Weights of a small transformer language model.
Size: width 192, 4 heads of 32.
Architecture: RMSNorm before each block, no biases in attention or MLP.
MLP neurons of a small language model. Each row is named by its layer, matrix (gate and up: input weights) and neuron, and shows model dimensions 64-127. Each number is 128 + 32 x the weight over its row's rms, rounded and kept within 0 to 255. A neuron's up and down rows have the sign that makes its largest values positive.
A block is one neuron, or neurons of one layer that tend to fire together. After each block is what it responds to, as a language model described it from the Wikipedia text at the highest values.

L5.gate48 [165 106 104 159 104 118 167 128 162 163  87 140  94  54 123 139 151 131 201  82 147 130 152 169 172 165 135  67  70 116 179  94 118 144 171 109 130 170 179  77 169 134 108 115 153 122 129 150 158 127 125 117 173 201 142 122 108 121 103 193 133 147 189 123]
L5.up48 [201 112 121 141 138 114 154  95 145 110 113 145 111  80 130 129 160 103 177 101 141 166 127 115 130 129 182 110  73  94 169 106 138 155 114  98 122 184 190 129 127 123  82 114 114  85 108 122 194 133 142 167 103 148  63 166 132 147 185 112 161 157 164 169]
L5.gate52 [ 94 162 129 154 114 142 106 130 121 129 137 117 102 132 156  87  70 107 169 188 108 125 187 111 167 135 200 117 119 106 197  88 140 105 109 166  97 100 156  87 145 153 132 117 107 194 179 134 168 139 147 163  82 105 139 169 121 138  71 115 125  85 156 134]
L5.up52 [128 133 137  73 123 140 159 121  62 126 129 170 137 129 112  77  74  94  71 144 124 129 191 138  93 102 191  84 106 122 135  73 126 133 132 166  90 103 124 109 166 131 149 175 147 164 155 146 117 141 136  92 167 118 153 144 160 104  78 116 153 121 180 149]
L5.gate171 [187  85 152 106 115 104  98  84 106  83 127 162 100  89 136 119 123 130  76 116 105 132 169 132 161 123 122 123 126 167 118  83 158  52 101 134  99 108 111 126 115  81  60  97 105 145 161 173 189 111 133  91 107 136 157 162 106 118 147  91 154 129 103 218]
L5.up171 [164 117  93 129 159 115 117 123  96 176 118 136  72 126 119 145 150 116 106  68 111 123 161 196 142 156 116 180 147 192 147 101 173 115 138 104 127 110 124 123 117  77 121  90 140 111 188 169 104 135 132 190 124 200 122 125 129 201 151 185 140 115 121 130]
L5.gate280 [145 132 114 109 121 118 112 170 168 120  79 165 160  76 197  80 142  97 130 147 151 148 146 164 118 122 132 109 110 148 157 139 104 163 114 125 165 183 172  26  83 153 135 135  83 108 184 117 170 151  80 120 158 162 161 103 171  87  91 100 179  81 111  96]
L5.up280 [178 114 150  93  91 151  62 111  99 133 137 105 173 145 130 165  84  84 145 142 147  84  97 162 119 124 155 152 140 122 159  76 110 137 144 109 119  57 170 100 168 149 113 147 173 118 205 170 152 126 129  61 107 160  59 164  82 140 109  98 121  85 116 146]
L5.gate313 [145 167  62 159 137 140  83 129 114 115 112 186  59 128  88 133 135 125 130 155 156 155 135 122 125  95 176 117 113 123 132  91 119 128 120 147 139 146 111 128  74 154 124 103  96 112 140 195 166 105 103  96  74 135 119 118 148 164 123 106  96  59 103  90]
L5.up313 [143 161 111 159 141 109  79 118 126 132 168 112  86 126  96  66 120 116 215 135 120 165 145 151 112 169 140 149  82 135 116 112 159 186 106 145  80  67 171 104 164 159 162 100 133 139 127  96 128 132  87 155 161 197 131  74  86 136  80 147  76 125  97  81]
L5.gate337 [166 113 133  93  92 128 177 107 120 142 103 104 145 102 123 125 133  93 117 157 119  91 120 152 112  94  96 171 144 132 138 176 130  49 116 170 114  89 151 119 140 156 142  97 163 162 139 162 190  94 119  86 116 127 126 133 145 164  64 148 154 112  48 126]
L5.up337 [119 111 142  95 168 137 116 124 126 108 102  84  87 164 162 154 106 121 143 118 108  39 107 121 163  81 133 107 180 113 166 154 127 171 171 145 134 111 126 169  61  87 132  69 120 127 121  70 160 107 184 107 122 156  88 118  92  59 117 147  98 122 120 159]
L5.gate449 [105  56  89  82 119 133 157 217 111  78 162 148 113 114  76  90 151  79 132 161  96 197 123 151 154 173 129 172 106 153 130 104 107 107 134 151 122  70 161  52 103 100  74 139 123 129 133 174 129 119 106 165 106 158 169 135 136 119  96 120 112  61  69 132]
L5.up449 [ 92 155  92 106 132 115 110 170  90 113 117 166 101 130 142 140 141 140 130 126 135 171 101 137 138  91 157 126 122 151 150 102 160  86  91 132 134 117 153  30 105 123  87  76 120 174 188 137 173 126  71 137 120 142 160  86 150 141  56 156 141 138  41 109]
L5.gate475 [118  32 148 102 132 153 181 110  83 128 104 161 105  97 171 137 102  50 160 129  90 140 112 129 127 133 116 118  82 120  70 164 117 141  90 124 114 137 134  83 107 183  54 139 130 189 120 228 168  80 105 110 107 175 162  93 223  95  98 133 141 117 114 148]
L5.up475 [131  80  92 222 118 108  98 102  73 118 159 139 120 128 168 135 165 109 137 121  95 138 151 121 138 121 146 100 156 118 147  58 133 155 121 205  95 140 133  74 120 210  79 143 132 113 148  86 130 107  88 153 125 165  64  96 107  99 131 131 146  96 104 179]
Pronouns like It or This inside song, album and book titles ("Tear It Up", "Whatever It Takes"), plus word-initial fragments (g in grit, governor) and narrative he.

L4.gate34 [123  75  77 154  90 147  64 144 135  95  93  92  85  62 138 105 133 109 126 148 136 178 133 180 140 101 187 155 127 158 151 197 147 131  92 152  96 170 157 102 130 101 127 164 132  54 137 119 133 152 134 103 136 166 123 131 122 123 104 149 150  66  77 144]
L4.up34 [116 159 105 156 109 181  93  88 127  86 140 120  48 120  77 145 111  84 192 146 154 101 191 121 138 120 151 131 141 104 174 163 102 180 178  71 156 100  89 114 130 164 171 140 138 102 172  98 120 137 223 149 116 130 118 148 124 148 108 121 147 109  98  87]
L4.gate368 [114  97 119 138  88 102 124 129 134 111  93 101  55  69 107 133 133  76 136 115 133 152 107 145 143 109 151 104 142 163 204 152 180  74 121 142 104 154 127  50 196 169 148 108 120  93 159 152 189 135  80 142 137 133 143 127  94 186 136 134 186 137 131 175]
L4.up368 [123 128  94 105  79 121 145 135  78 145 123  88 129 129  92 104 116 129  60 104 133 132 186 197 132 102 106 151 118 106 171 108 136 108 189 154 106  80 145  95  97 101 211 149 131 121 124 107 112  62 158 163  80  98 168 116 128 131 187 135 139  83 117 183]
The completing piece of the first word of a new sentence or clause, usually a connective or adverb like If, Once, Because, Currently, Meanwhile, When.

L4.gate64 [137 117  76 176  77 150 113  76 104 157 180 123 114 101 106 121 144 103 141  68 112 166 159 162 133 106 127  92 128  88 132 156 118 102 119 159 106 173 112 128 171 137 132 143 118 129 140 118 175 145  90 113 174 137 153 109  94 152 118 145 140 110  17 104]
L4.up64 [137  76 136 112 136 132  87 161 112  70 106 130 131 142 153 160 126 100 156 116 122 119  72 125  96 146 143 162 130 170 134 143 197 107 118  90 116  99 142 121 192 121  72 123 118 127 111 125 127 131  90 103 200 131 160 150 108 123  92  97 113 122  91 155]
L4.gate352 [134 146  50 133 106 131  90  62 138 143 145 119 154 112 102 122 162 124 112 139  94 140 199  90 133  79 173 134 135 122 113 113 109 141 163 141  90 155 139 142 129 172 161 141 177 131 114 112 146  65 158  74 200 133 144 124 172 127 108 211  95 146  97 131]
L4.up352 [155 129  96 115  70 178  81  94 128 112 112  49  80  76  76  71 163 101 143  87 116 107 115 170 157 185 111 151  86 107 153  82  89 118 161 120  67 122 191 172 113 130 120 122  73  90 110 171 138 142  71 120 120 174 196 118  81 121 164 141 147  90 117 126]
Short subword pieces deep inside a longer word split into three or more tokens, such as ex-amp-les, beh-av-ior, dis-ast-rous, mer-ch-ant.

L3.gate55 [ 69 124 174 147 127 200 142 150 129  95  96  71  97 115  97 118 119  98 164 138  71 119 195 126 128 214 127 107 118 123  90 171 128 138 192 150 143 105 113  99 168 180  89  65 149 106 140 110 156 138 152 183 138 110 101 194 129 123 171 151 166 113 162  80]
L3.up55 [128  82 110 114 152 130 100 207 172 167 173 132 122 117 101 104 157 147 191 194 115 163 160 170 143 124  64 122 145 147 143 135 117 157 147 113 136 151 158 112 107 125  95 118  84 148 139 186 170 143  74 133 108  85 131 152 146 111  99 125 127 141 108  59]
L3.gate158 [106 130  66 121 102 148 120 101 145 130 132  99  97 163 146  83 178 163 153 139 155 158 119  84  98 122 151 138 125 141 142 116 144 100  83 144 117 161 141  81 118 119 112 157 134 182 126 161 185 164 156  87 116  98 180 146 120 166 120 126 149 130 131 137]
L3.up158 [185  73 175 184 110  70 140  93 119  98 107 216  96  93 124 107 125 122 105 111 155 145 140  58 153 114 170 133 143  83 177 166 113 128 134 127 124  89 135  79 112  67 154 131 137 118 127 186 111  90  83 124 122 145 168 135 130 180  30 155 140 183 125  64]
L3.gate211 [160  76 115 183 180 124  93 111  79 169 130 109  80 128  55  61 134  55 125 168 139 126 187 137 139 164 168 130 134 154 103 163 112 120 169 122 141 142 164 111 139 153 119  65  75 143 122 129  91 101 101 173 124 147 123 159 145 115 138 178 144 126 119 105]
L3.up211 [119 138 127 119 124 168 168 131 153 129 115 108 132 111  80 156  88 125 196 139 128 150 173 130 170  96 109 119 135 162 110 109 146 120 138 150 112 151 119 134 130 125 187 115 155  90 119 106  98 175 123 184 148 148 113 154 196 139 135 162  97 124 156  63]
L3.gate300 [ 69 157 149 137 158 150 213  96 160 107 114 172 167 166 129 128 134  76 127 139 116 126 192 134  89 167 130 128 154 141 106 167 106 186 169 114 116 110 114 151 127 148 149 176 125 154 128 205 142 179 106 209 160 104 108 195 145  86 168 180 140 100 180  86]
L3.up300 [100 126 150 186 103 112 137  91  72 117  91 109 141  89 128 131 145 117 161 117 128 107 213 135 170 124  73 129  98 121 147  93 117 132  99 134 108 145 111 190 130 121 116 179 162 149  41  97  74 118  86 135 139 181  79 126 187 131 171 191 124  77  82  94]
Tokens just after a number's first digit or piece, like decimal points, score dashes and further digits (3.03, 3–4, 216), plus mid-name pieces (Ig-n-acio).

L5.gate7 [ 65 131 138 120 148  98  51 160 157 126 107 173 110 119  94  58 118 109 171 145 145 133 138  99  79 142 161 126 139 141 144 101 140 129 129 127 133 140 143 150 161 123 146 136 158 171  87 127 138 130 121 181 153 134  75  91 130  95 167 204 118 132  94  80]
L5.up7 [138  87 126  93 155 121 167 137  99 160 139 150  82 128 114 148 149  77 127 100 105  81  95 141 174 164 118  94 131 132 139 144  37 110 128 125 176 144 106 184 123 120 144 118 147  91 151 164 200 138 170 119 126 160 172 205 170 128 104 114 140 110  70  89]
L5.gate152 [ 80 162 148 144 126 117  99 171 144  81 121 140 123  90 139  68 161 176 158 121 134 155 165 130 142 101 140 175 137 159 171 155 103 116 170 154  86 135 162  91 118  99 119  90 119 183 123 162 129 102 143 112 176 114 138 167 134 124 168 172 149 125 149 167]
L5.up152 [145 158  90 136 128 184 123 127 130 124 179 123 110 134 158 148  83 113 149 168 144  95 113 139 139 115 191 129 162 114  96 178 143 150 140  98  63 124 129 124  95 133 137 104 108 124  80 181 132 130  81 178 148 124  73 167  77 140 109 135  99 117  47 116]
L5.gate168 [156 137 101 116  93 132  68 115 121 189  93 144  76  73  86  86 161 102 161 154 193 144 148 113 171  80 128 194 102 117 148 114  83 148  57 165 142 129  83 105 167 121  99 113 118 155  74 154 140 140 109 155 163 206 160 116 120 122 175 206 169  63  82 103]
L5.up168 [123  78 145 142 116  70 116  80  90 128  89 140  74 116  66 108 181 156 102 137 119 134 180 145 162 123  35 178 137 141 145 115 111 157 151 156 206 171 139 171 144 175 153 128  79 173 128 137 133 115  88 123  74 147 166  77 185 130 151  95 158 112 115  71]
L5.gate200 [162  80 137 110 144 123  76 119 141  78 133 128 150  64 107  95  74 114 136 111 140 165 122 148 151  90 149 116 104  97 124 170 184 119  86 120  90 171  98  74 112 142 148 136 146 131 145 147  79 126 123 122  87  83 114 130 170 167 155 177 184 129 107  92]
L5.up200 [135 163 124  60 181  99 113 123 109 184 112  86 161 126  51 124 136 125 157 125 150 158 109 149  79 146 111 135  95 226  78 187 136 161 147 147 114 145 128  76 133 160 157  91 129 122  91  89 122 136 146  70 174  93 134 146 108 120 202 119 122 160 138  87]
L5.gate269 [124 106 105 112 109 125 141 150 168 164 164 129 114  84 113 126 153 130 119  84  97 148  94  99 158  90 101 136 138 159 166 122 116  77 157  70 189  92 128  28 152 138 129 110 215 175 150 119 106 123  77 190 184 122 133 125 131 168 173 199 146 115  86 132]
L5.up269 [ 65 126  79 125 126 125  70 121 160 116 132 138 121 134 108 118 146 141 131 125 139 134 156 171  92 158 157 127 168 165 153 170 108 108 115 130 124 141 119 147 162 102 180 142 167 179  96 151 172  93 103  95 129 123 189 144 150 147 150 164 100 106 136 169]
L5.gate306 [120 129 102 122 110 142 150 195  88 134 129 178 120 108 140 133 141  94 133 101  98 127 111 124 211 144 190  95 144  87 122 148 160 140 105 142 205 104  88 137 131 187 109 109 119 132  94 169 143 126 134 103 177 133  91 139  85 133  47 101 131  98  87 112]
L5.up306 [ 82  90 157 112 138  39 163  93  88  86 132 151 176 121 122 138 146 162 168 122 118 155 104 116 104 124 123 116 128 139 161 167 172  88 122 131 103 173  97 151 102 157 111 118 168 110 130 141 150 139 145  94 109 148 129 142  83  77  99 142  85 112  98  83]
L5.gate322 [121  94 166 115  82 149 104 119 122 155 130  84 139 123  97 116 163 162 157 166 132 208 163 145 120  68 126 132 134 126 110 146 106 141 166  99 110 144 167  44 186 122  71 187 103 173 104 124 144 113  50 153 122 142 126 130 125 145  84 178 185  92 147 143]
L5.up322 [110 155 156 176 133 124 168 128 135 155 128 141 110 144 154 119 140 145 146 134 137 133 189 142  92  99  88 154  74 109  28  43 168 161 135  89 115 140 107 154 150  89 145 145 159 167  93 155 100 203 134 132 159 135 135 113 137 162 165 165  99  96 108 103]
L5.gate483 [143 101 183 122 152 129 114 128  92 134 128 184 112 145 136 134 165 129 117 110 150 104 172 151 119 138 131 153 131 174 146 170 145  56 145 131  95 159 171  70 130 126 140 149 140 135  55 186  97 154 194 176 179 112 161 141 194 153 122 165 124  76 166 123]
L5.up483 [107 123 107 114 183 165 106  91 107  98 142 122 147 143 126 145 125 124 143  94 110 140 136 156 179 148 136  72 129  60 158 130  86 107 207 119 153 100  98 156 169  93 133  50 153 112 136 116 114 194 117 186 176 125 109 177 120 153 183 119 115 110 112 110]
Punctuation or suffix right after a number's first digits, mostly decimal points in measurements, e.g. 4.3 sq mi, 88.1 FM, 5:32, 1st.

L5.gate22 [147 163 104 156 141 163 132 146 148  78 144 164 122 140  83 109 121 108 108  65 127  99  75 114 126 161  88 190 116 142 125 126 129 118 175  95 178 165  81 110 170 169 117 107  94 135 155 132  85 130 124 117 146 122 114 108 136 139 122  97 147 110  93 177]
L5.up22 [ 87 133 121  98 149  81 138 131 135 128 169 169 151 168 170 115 131 122 113 112 131  92 128 142 125 134 127 171 124 121  57 156  88 142 149 114  97 114  91  81 116  91  53 171 149 155 130 133 109 157 129 130 153 137 158 185  87 161 113 145 169 185 147 134]
L5.gate77 [149 158  99  79 106 140 143 184 115 107 124 193 148  94 111  70 117  87 151 143 136 113 155 188 112 173 106 126 141 171 119 134 134  93 138 113 154 139 123 115 164 192 186 108 172 108 166 187 202 123  60  91 116  90 135 195 151  81 100 153 166 138 118 116]
L5.up77 [160 103 117 110 148 169 131 136 148 186 110 137  62 140 129 159 134 213 134 158 145  90  89  83 144 102 138  82 103 149 138 165 184 140 147  66  89 106 107 166 147 143 145 129 133 132 107 167 164 196  69 126 134 103 135  97 126  98 134 163 111  87 145 119]
L5.gate109 [168 139 121 121 113 132 131 138 104 129 193  72 121 131 132 104 151 125 138 116 121 166 109  97 142 151 105 102 105 142 158 107 176 182  67 124  36  95 135 163 145 147 147 139 167 146 113 107 143  94 174  79 100  89 143 124 122 126 138 119 103 115  70 118]
L5.up109 [127 161  87 119  79 118  81 127 117 161 103 169 123 112 129 134 153  69  86 161 140 135  58 194 149 158  84 134 133 157 109  90 174 120 141 186 170 146  96 135 193 158  84 129 148 122 172 179 160  80 136 129  71 160  89 123  67 122 141  99 145 113 155 139]
L5.gate239 [159 131 150 175 122 100  52 122 186 144 166 108 102 119 107 143 139 132 125 187 145 115  84 145 113 100  63 103 147 154 142 118 129 130 128  46 139 107 152 149 195 175 123 109  81  57 154 144 124  96 124 149 131 114  75 188  88 104 135 108 165 123 147  74]
L5.up239 [164 120 166 109 156 175 134 183 120 226 142 177  92 154 137 165  85 150 141 150 121 133 146 113  75  65 144 105 122 144 133 114 166  74  98 148 152  92  81 149 123 130 185 118  89 123  50 149 146 161  90  75 134 137 135 129 104  96  65  93 128  98 106 120]
L5.gate305 [157 173 137 159  86 128 123  92 122  88 166  96  92 135 144 130 142 173 197 132 151 162 210 113 151 148  90 137 124  97  94  91 125 135 118  67 125 143 102 182 117  80 125 120 136 101 135  90 174 183  99 222  95 118 171 131 119 108 118 148 137 168 135 104]
L5.up305 [156 119 109 155 163  96  73  88 156 137 136 139  93 143 138 129  77 143 133 100  75 168  67 168  77 138 126 146 158 204 193 129 129  96 155 108 155 142 171 159 184 108 108 171 116  90  98 105 101 135 157 115 188 101 123 171 140 117 166  62  87 131 144 107]
L5.gate402 [180 147 137 121  81  81 149  75 116 114  95 121 117 135 125 110 153 175 129 129  81 143  88 155 149 140  56 138 115 100 176 115 130  99 154 160  95 115 148 179 200 143 175 100 151  48  93 140 138 133 119 139  96  91 135  86 135 131 190 129  90 138 121  79]
L5.up402 [121 162  82 122 138 126 141  80  76 133 211 139 100 107 105 111 103  96 108 123  78 192 101  95 120 145 147 167  87 154  88 122  85  84  86 135 115 117  90 128 190 129 114 154  86 133  98 116 144 123 164 190 159 125 103 199 154  54 116 118 134 135 125 133]
L5.gate444 [114 146 135 133 133 180 172 105  78 128 173 130  69 133 111 137 123 138 151 137  65 189 108 173 125 147 125  91  87 205 136 161 185  64  94 144 146 148  83 182 158  95 129 130 151  92  84 136 133 125 110  84  98 103 124  86 114 170 126  97 117  91 160 151]
L5.up444 [114 110 141 128 145 101 108  91 127 167 148 135 120 181  92 125 170  89 118 151 100 131  79 183 155 116 111  82 123 158 165 121 125 125  87 159 134 175 104 156 150 115 146 194 117 119 154 134 144 112 154 111 129  98 170  83 110 142 157 149 155 149 117 181]
L5.gate476 [147 135 172 178  93 117 109 167 121  90 141  57 102 136  86  56 168 126 155  99 124 119 183 148  98 157 135 129 148 143  70 137 120 114 157 134  97 146 141 133 201 117 109 145 113  89 102 157 130  39 171 180 105 101 168 113 190 139 166 127 135  67 116 136]
L5.up476 [127 137 118 146  98  99  60  85 150 156  93 121 142  89 156 104 100  77  87 143 107 124 148  77 102 146  95  95 139 131 149 185 141 140 136 147 144  94  96 130 180 129 133 102 141 103 110 105 148 111 134 151 121 103 107 119  64 133 132 104 103 162 137 139]
Short word-piece fragments in the middle of longer words split into several tokens, such as the u in eval-u-ates, rel-u-ctance and evac-u-ated.

L3.gate39 [ 98 124 140  98  81 110 130 132 133 145  97 100  68 110  87 119 170 166 188  95 121 137 191 136 106 173 136 172 124 148 159 111 140 134 117 146  61 150 105 115 163  78 109 111 148 125 208 116 118 142 104 187 133 167  99  90 103 166  94 144 126 108 116 139]
L3.up39 [113 131 167 127  91 155  61 118 153 159 115  60 102 105  45  99 134 101 133  91 102 144 162 116 102 182 141  94 120 157 173 136  74 133 156 118 145 147 138  68 106 105 148 174  68 148 132 124 183  76 125 164 130 195 184 100 139 195  74 163 105 104 112 114]
L3.gate397 [103 105 145 167  93 110 140 139 168 199 106 197 116 132 136 108 148 111 107 151 138 163 110 126 215 145 127 115 125 174  92 122 194 125 146  80 149 120 189  88 194 137 126 118 137 132 187 231 171 125 115  74 153 159 201 152 122 168  86 132 135 121 128 131]
L3.up397 [116 146 129 141 123 121 128 125 142 134 154  71  88 144 137 161 150 147 164 100 169 116 151 133 174 219 113 161 139 134 138 204 112 120 134 172 115 104 155 135 107 137 140  84 141 103  90 161 154 111  96  95 151  91 133 139 154 160 151  39  61 112 139 168]
L3.gate417 [135 159 100 186 114 131 133 165 157 166 133  92 111 117 101 149  93  80 126 114 130 102 175 141 102  96 151  94 147 128 147  31 169 124 134 199 143 187 166  65 156 149 117 113 159 150 235 127  80 126  95 154 141 133 190 160 155 159 137 132 124 138 134 128]
L3.up417 [101  92 109 125 141  73 183 104 122  94 147 106 112 140 166 140  97 108  98 128 105 130 140 192 127 123 128 113 110 120 168 132  85 125 131 129  77 140 122  59 108 141 176 132 123 147 220 106 134 137  70 125  89 127 212 105 165  91  94 108 159  84 123 153]
L3.gate430 [143 122 160 165  96  98 103 174 103 150  87 136 104 132 112 112  99 114 103 123 161 150 123 174 103 151 157 121 149 122  86  89 122 148 134 190 115 122 182  88 130 150 165 146  81 155 150 170  96 136  95 107 119  96 124 154  90 179 182 127 103  86 118 151]
L3.up430 [145 107 125 173 107  86 119 116 177  89 150 122  73  87 146  80 113 153 138 102 108 177 225 160  99 155 100 134 137  84 164 129 115  78 180 102 141 140 135  74  95  94 160  46  96 121 153 188 140 119 158 138 128 108 185 139 134 170  89  91 101 136  59 187]
The second token of a word split after one or two letters, such as O+ur, T+o, o+dd, T+ournaments, plus number pieces in tables and times.

L3.gate4 [143 195 148 157 103  99 101  73 121 120 172 111 120 127 121 108 184 120 201 123 142 111 145 141 120 152 118  85 143 163 146 135 155 114 175 126 137 161 105 163 175  71 140 166 211  83 159 119  90 123 157 182  77  97 113  90  95 147 141 133 186 105 158 116]
L3.up4 [105 110 131 144 169  79 160  92 142 124  76  97  85 130 102 111 118  78 111 106  85 119 154 105  52  88 129 128 143 102 138  90 163 117 123 198 115 102 147 112 188 108  90 127 137 130 113  92 151 133 130 122 162 146 101  97  92 171 134  77 149 164 121 115]
L3.gate228 [134 134 125  96 138 143  90 131 150 200  95 146 104 135 121 135  76 135 136 116 120 135  99 166 123 123 144  87 132 210  97 134 122 101 173 157 126 195  91  86 193 128  70 129 137 139  77 102 120  57 138 149 115 142 103 125 122 135 156 159  97 136 108 184]
L3.up228 [134 126 118 126 133 128 142 116 112 113 157 167 126 133  91 120 109 237 214 107 112  71 166 151 135 133 119 116 185 150 168  88 150 150 116  78 166 100 120 131 101 106 140 148 130 148 127 154  63 151  99 170 143 160 137 133  68 149 183 154 143 130 125  85]
L3.gate233 [187 105  95  60 121 164  71 146 164 159 151 125 103 113 133 140  94 134  86 147 145 116  68 145 119 112 131 100 139 131 152  61 146 142 157 108 136 154 163 144 169 137  84 140 193  85 160  91 146 116 121 115 130 137 116  90 108 111 119  66 117 109 160 164]
L3.up233 [179 145 166 162 133  81 156 120 129 133  91 108  48 148 221  94 116 109  92 146 128  73 168 100 119 160 148  94 125 106 151  95 104 136 141 198 111 227 143 159 161 193 123 138 160 109 127  88 144 143  98 106 130 134 112 138  67 159 154 127  88  96 145 103]
L3.gate442 [119 128 140 141 148 121 109 123 137 136 141 141  86 128 122 152  61 136 114 113 135  93 106 185 162  92  86  98 155 121 104 130  97 126 199 171 114 127  64 172 173 147 175  64 255 118 184 163  99  97  85 138 139 101 112  95 131 122  76 159 163 125 150 125]
L3.up442 [144 141 113 151 151  84 156  94 115  78 165 118  91 129  96 149 140 140 130 130  72 109  76 220 114 165 140 145 135 195 195 108 177  95 136 104 153 119  48 121 146 159 104 106  45 151 135 125  72 114  84 191  59 173 118 133 105  52  70 109  88 147 121 147]
Short middle pieces of words split into several tokens, after a prefix like comp, sup, dis, such as comp-re-hensive, sup-p-osed, dis-app-eared.